MLP neurons of a small language model. Each row is named by its layer, matrix (up: input weights) and neuron, and shows model dimensions 0-191. Each number is 500 + 50 x the weight over its row's rms, rounded and kept within 0 to 999. Numbers have three digits each.
After each neuron's rows, "fires on" lists the tokens most often at its 100 highest values on Wikipedia text that the model never trained on. A number after a token or word is its count.

L8.up84:483450530440584582451561419525502507556463431456507480524388467521492485459459503521546478444534555526460526509464463507408460510469496563501533495406550480383554575503469517544515562494511527541517457499466523367558464485548427549485484524543443609499541547496544487561509535425630531451576476507453499524572518470454550467487479502597599498471464504487411527526528620524519529538471399409556536499405473472618489515512523568461434539498451445542539524526507407461428474491532511477533586378409533474475499564509528550515560545476473436534470527455572573479459558519514418579
fires on: "," 79, "ing" 8, " that" 6

L8.up41:485532444495463417564568591462485486516450588525549512512566463476373453566553437483446425579475536495454531467480477562549457523495485583477501513517564457413522423566511487533480491502446500545494415511420524496424533508446407468433476486558567517521460590493546455493409505514506520566454474519515507493401478589412553483529558522627508586530507480390551492577592542511501472485523588495521472549551521478585549581479477517515561400415496489559491484460432571504524565493434508586503489497474537508443595555467587562513545563495472485462433492445403512520481566559458425455
fires on: " w" 32, "k" 16, "W" 11, " W" 6, "c" 5

L8.up10:538520491495561502420548542524421456479465539477535486384541437455460443589535524421541427430528640526520520519565456432495564525508594565421534533382593552462532508477408529537422496449475369494484460458473468515518443476465421515479462515522497596464528495480426548506446508422543456589457494486390490496455418506469466478569550511479450521496482510493537558569511451507509535499462525545532419562572479414559509439468482516531472502481529547478510463507488498567538394513480569519528457469459475505605518511472496507616516416517541584537426433468522557598560561559447448554
fires on: " w" 29, "iz" 9, " W" 8, " For" 6, "ar" 6, " of" 6

L4.up280:401449556528485452412525491547502536485547477455506545430421533523451482497486503526430523490585495515515566517519441488463452502460437520608509644509572487539584541495459502403514498508446420539519487510540485461558460489456529371362447520566503482425602509457467488541549469599518524452502487517484462551490410532510452471525518462592556506559500571453530457431547503584495470540501413513437465425442460536510479551530528482534557388524524435527528499502537531569423466546506479552508501366484544453548487483544606523631578475428438507556461437490589522471456520503489557467
fires on: "ing" 21, "w" 13, "y" 13, "age" 12, "est" 9, "es" 7

L3.up408:501403495451576474602379477439538529529538491544575505440555584529423494507475509521536547372543526480456411476486517521442466434493513525525532472448493482563567498567371559485469481421493540525552528485507493521505607542494549550509404588560469525563433530512533539484523378418486472440455538543567477461449557535444480459519399579503450499489481515519559467526495467563473542495434475543522446487656439466512508390467515580465539481493519534448438496445453469485431480497456448462435479432473531455509489489544587464387518412504563526497517463523489522555614494461527566541
fires on: "in" 41, "r" 13, "p" 9, "gr" 8, "et" 7, " |" 5

L6.up58:517524472517567496479563432468436476555447469520463409523502462403460440583509513501432496481624523500481491598444608557440496457452578516394493459467607447462520595550545441597436501482553581526529476423555402492491545553511529488528452501474471532614485503539438496424518646513496433530494518457454492497568511471474382492483540448510547528505509457559438561547531430556537524576572497454561555504477520535487464539520507431518444595480543450467524526493489544529465530576499570509541548517485539504524568485498611550532506495453492489505489448414484385487491597535596516559
fires on: ":" 32, "ab" 18, "en" 6, "ing" 6, "er" 5

L4.up262:534513553599461583470577540497543364529436469546486501441473479501579601517524559564537525537481483577538565471497508443497532453541504521505477446511433549484516506499509469629463515503520568399561504513489439477413530507505467468470450528491500516571511417482418517516489463566485491501451505541579503551562552498514540514466514483471496494492585487601438511514496453455429408483606545480409535476531410604534447428398437497576476590624478618513492525521464485551559455599549503532413446537469481478464536567467527564506445503513515516521451602532484525561546453548496434607
fires on: "ar" 16, "ad" 15, "al" 11, "am" 8, "if" 6, "w" 5

L3.up725:493509541516493523457547428477591508432589454560482496531331514503487393498546444547440546534440478424473498531520540439522471455491517540474544432552461525493480452574490521588433538431523516432426535538508483501481494543512524487509442546544501609482542533549478536521542464408432582496470401493564475467476514498497486471514582502565400457577396534558440560445449440498560455545465599449521479507506596558466446465538411502484472513547483428422524477584540570560535466372534496506514458518448582512482488522586466471474571520481425521427464479557472513452472501644563504506
fires on: "ill" 25, "red" 15, "ad" 13, "and" 11, "or" 8

L8.up155:447554421481512393453455636538452503578501551561531465482530594470422519527424523408520464543523554455509491542475586522476483527572430500520500485509476412450503542504533574540529541467540500470514532398436542513473510418589475485490418566500551427459475522497484561516501453600450501479412510491512540500511498510560443481437540535579512523438429397523410563442501459611495452556550548469489417582489527421542515412545475479532512514433483549518475521496462457602490525513579488526414528511513505490560573495508428444549507519538487404453399441522529416532545515523641493566
fires on: " =" 15, " a" 14, "z" 11, "i" 9, " and" 6, "\n" 5

L6.up569:552498522533453525516512483616507469450653542643507561519497479531480518521555487544544510584524517542523491581472483483461465455459532483481605477482529507538477575496478461448506471495543503446517488553511481538447525486470437549578595631563481480447478462573422454599400484498466473470381511459571575436501486476583508438501559557515498534467612518433523530451516490536539449497481392500500525555534488539542536472506526579536513401479439419457457549561439416417571532533503487533531526486526531561332476539462514440476475519415573533455516519508519501418502466554543481437
fires on: "-" 30, "t" 18, "p" 9, " W" 8, "'" 5, "it" 4

L6.up255:584468572463454527537544445568405526590499463524522478536476515520393475487498444506508505506531533438530425556406570562428533414557579526533482510445532558474612556545447469483488389402560446538432441536506494504532621485486554474510461564548484534466457456448526420480560506532454529546488456509368453524446437516473545431482467498515458435541443486566560516529498484478564506444472433515523464514509489570488434535446513500586482437469525435492496526490463431508536525530578457497496504471597507484460487547433429516495586450545389407493551469461562428386424454497410492581
fires on: " a" 24, "os" 10, "otes" 6, "res" 5, "ed" 5, "ac" 5

L3.up720:491446557525499524479551568497484603518465448647489510551480548471434520428502512403565478502560563482527556522495550466509533534525522560540514516442454453557533522520452507537500444434457483428466466452430426519462485555495446565393520598531570524422467465481582456462472442542510475502426527446498479442559504529503431534474449541456519508533552467496535449493520497545408382538481561499442470577526543598479553422594549493542356555481517436492595455499583577566529541415571433567555564450563513405507479547501457507605483463445476517516550512529493501509571446434562538513
fires on: " des" 36, "a" 22, "au" 11, "es" 9, "um" 8, "res" 6

L4.up384:575519609479596505532485470513627495512500411464497449516447538493499518535439493527598465539487521529533515501560487507432483510543521523589473539563512547495429499477531483498497411523471368436518462556566470522526526480462466547460456505493571621505458501532434493400554379491471516534427562502408448464436511448488465499491531514540444454446428440452569363547419500551465549425457467483538431500477410401464442444586450581487517494527511479470539447509456451450569522517554466504512539539490530523544500389428504515563505654542607458518466514471470457523508484550476553547
fires on: "an" 29, "ie" 20, "age" 10, "ian" 10, "ene" 9, "ines" 4

L8.up242:430456501495569506554586468500462501551555468490558485597551532442552533498503493424466453433405481469505542431498539484452456456588512514452426498411529514479696511469455607557537537537548498546524500503536537544552499507524441428505579524458437488464524556487502461533582517488498567444532492408439519544397486488405521534517480546476433474427540501475438590517510502547498608614527438527483382524490569460555476469460510571513530489427494563423504546432454502462578509531580567553524426581575408510555454467524530545530456460449547426470439494472464507532567500505477460493
fires on: "," 69, " was" 13, "." 8, " |" 5

L4.up225:567501540534543510440508518475539561527461583479524467489487489480542454536491553562436554537456476512441546597445491579531452512504423481483436433488514449574512478539497494454527523538537394602498408425493515478584550548525492412546516567452480471415490505473480410547486435451590578531382439523550464445472495446568425478511481460443471518445536442573543565463535413431409521483502460500531495484622566527533549553595569507453490542548571509539465426519449470435528496452555556466460517515484500420397502524534485505584511591463507502393597531454557475471440462457612480543
fires on: "ed" 36, "ing" 20, "es" 5, "red" 4, "r" 4, "re" 4

L8.up387:517561459557507582504427535470533510504524503446531609531436559525626404475496485487504494505446437507512511507493569518531522456576488424553477538501534455491552492474496505585502454513481456539460434564514512522586508598493425516450514479454451564532603466548481471423550459500475479454504503418565392545542588520465509538552477522589462475607471567463478465548523509454608534468460495454478555588494539485485587429536492490563476533511528479432548527525576506539560565516498511509411481603670479477442490562542471581567450392412605542436445479435464543508513477482470504551
fires on: "=" 22, "." 14, ":" 11, " |" 11, "S" 10

L4.up336:370425450568527553532519506457545521537514482574602541472497469485348479547535404488548521530568503514500466566442461497444521476486613610495475498430518420514509470601511518499489489561470485475485417431472508475577508458524535473484466436488453534452438537504481576588536516518586466527431530542501487476516462442534500603526443462583576495556535540535530492486478582475409519618554507558531385518488504549429477522629512489538440511497515449548557580497494502538470563494549534547641527445495545423551474565529492490531559568487423513440553558479497479546504557486408505501
fires on: "ff" 32, "ent" 11, "k" 10, "re" 9, "ing" 8, "l" 7

L6.up746:525488526496478466433422471393513459445536521502578596534493537541489456516471490545546480565474529442477496560576405399471556487557461457514501564476444504498512430500437529471518541534484502502429411492459428590447508519445471521521598536533439518400460490491526541469463489503498499461479402469533534534452534512513470550443507478487504386442520512414437512482491467405489481492416442532439516603477406534503496467386546512528561566598496537522429531520531478541570576532503480428476497495563495630400477453530455544485588490486501514537491477488535446433601567642469609410
fires on: " In" 17, ";" 16, "at" 6, "it" 5, "t" 5, "\\" 5

L8.up37:408546500589485446475577523540491587597548478492477534545573568421471485468500399402519423502509530459494444563457427557464453436493554500497423527510536469516503450493469575557490535520514431599513495423486504446569518466519556491338502542486522408524515473517454509509409521602481443429504462503534576515474444582541472569490499524547507506403571510517462444537420515550476503485490532498459509454508611511477494545532461653475498547452433529512525417516533431497512554483462473519561495463541502504570466492456424588449467501402528460518540421532617484483517464566578439428
fires on: " a" 40, "\n" 33, "a" 14, "i" 4

L6.up286:429533532425495382480477545465528560500501549460546425522411479487474483504422545495502507463567490476452483484565442581477396506529503491583448545520538569489521415509541523544463565485554547551512555561484518473490576506545446494563484446524542429529578491528419521674486481465554480495516537522525575526576570444492498416488524487651563646440530505476529510514503422456518502458511368475425472560476463567527459446490511516488462517532491560526531470538485509476456523481377563573499526504492476499556510511508545550544594503438374484415398511453540491550469550514408512509
fires on: "," 34, "ast" 14, "a" 8, "C" 5

L6.up637:506590496521538574493485551505517527443505548478540590475464502530568510467532416519424540526668473534566581478562464553491404471498450503479398499545599452504475571494483494471504569503437451501481499431578482553556458524492481430466433574649555520545443546462451567478395455517512552453472483528505534521482528530468518529486466520588459468484593511424613540457554465406461494407597463496506438433521475438461498500477450497578469449636432534574547494567445452556522477472490515486499582486516538425446447462501555488523492524506500423525490476555599471524455506459575523532
fires on: "te" 17, "ing" 17, "ed" 11, "oc" 9, "ated" 5, " found" 4

L3.up309:464536467465450566478563480515469495484540513466553570478518498597505577525545437465524429489470500469500542448543456510510572520471570544518598466504500424505485468449505542545511383607531502587540491469476514382431444538515434386458515483454562510483430378532501371466542452528525578544501473487489479568498548504601586399502520528473541478538489411559488496388529554573489446568429393491458396562555454487472539513484519586551583502489554489463525541410532430507536476521503470445490478515580466538447463481515515447474481529469541524529424450547468620427485478432545511564
fires on: "s" 34, "als" 18, "es" 11, "ies" 8

L8.up672:390502476503516468478462509550487513571459407603549504543549439471518532497448446497563535634436541533536513547539487448479541506539472537462489545542423511554505479471491422466559459398473446537407481428475556401520506497490392472450537510448563474518532442507550464475527521500472455507436475550547535508434503537543481506526492465611492482591510510540441395493501456516341490466451565503478470563509430524554506558492484558539451477452582580469579479602429425532435522476475494555498560422549601526527423579519526550571473486534514364448420480501513431509476478541497593504
fires on: "um" 24, "es" 15, "2" 11, "ays" 6, "%" 6, "z" 5

L4.up599:506548551474499506415501530488549508471505456474467521587497518545472538592630475490522499562487485484422588536508516571526463409431543472489420516447591466585463362459562493501504497463607438530512459464510531444447528552500543479469487460444446433581403521478528505456463414535497548495380473490457448497463566450411450610411557476509496516518473515554493475416509457552518521625462551552547539513440491454537549491455498424477534567472471420463523575586522462411472507456400504564490628527558518542576563512599501505447484477475434487531500504519490583478480519483555548478
fires on: " per" 19, "en" 14, "le" 13, "/" 10, "ch" 8

L3.up185:393431499478590646543572463469553497512450526523503496469492535581546482479571432455481495478483554469558506472516571540439394457488503518522431527571535562456538516494421554505551435368471487454478532559545467455469511539472584479447472517591511417530498476542533506528540516515510508449463557462423482494413452535506514521430421558460460579509562501384528503551491595499583508533480396529475452474495519487493449463555458491568503495512532542422466552508495453489496528493525615503449552494310511482528543517478500571572464402486428608495469555574530456494501458572528437534
fires on: " |" 52, "0" 16, "ate" 9, "and" 8, "ff" 4

L3.up671:501462358579547512509428600420429500548448520483476550499529549529431486464467536505387494491482500435478456494437455527484490509455485477485573594421564503520543569572534524472508528534476516458455482409569563522519435514472437415516464450484563632514456457409508467548477524467442517554527575437507594602459562553407511497488571508512517446486587454399485572522505517422437550526443485477499424559520588450500517515523603467502457457604487538601528519598469534519430534409476532581428552470526508480456524487472458515522497583498428554464508517505499475557494424544477450504
fires on: "ed" 51, "el" 27, "ound" 10, "ing" 6

L6.up691:571601420413536606452577488417497497525490527478522551464477446514550498558515409555557516461490507555558379523474458519496502450461491564491517459525417450439435597503514384578495519481575509459449437428508441439441459443533564531421545478515407566462528472519446488517431518492541478458462488517471459496489413520526564566465500444482463523456497558554429533516540519538502489526529517491469565423365493499477507496517514497558442474539482540505574571375463434383430547424568422526484494541488525489489514476574559462612576447525465528520553455487490408445457453506562431454
fires on: " an" 21, "ru" 13, "it" 11, "ing" 9, " a" 5

L3.up50:417631459461541453406500543469507506587613481485523548463450513446490578420493519483424511470481559523509544480448499502389549384411570436564551476438472462454473493540495562532567562484602549509487456469480403478449481588538580519519470514507534514605492533529493567566507409435537495508552552542505471547516518472513457464546484466530519542517539364594510463458504487515528441500383486498492528462483501551554601490538473559437521487567547550430572597454473470507473511518536626477467460457522509544443557518543606489437475510452518545514426502586516496488457422543444484532
fires on: "s" 36, "x" 13, "-" 9, "ations" 6, "em" 5, "als" 5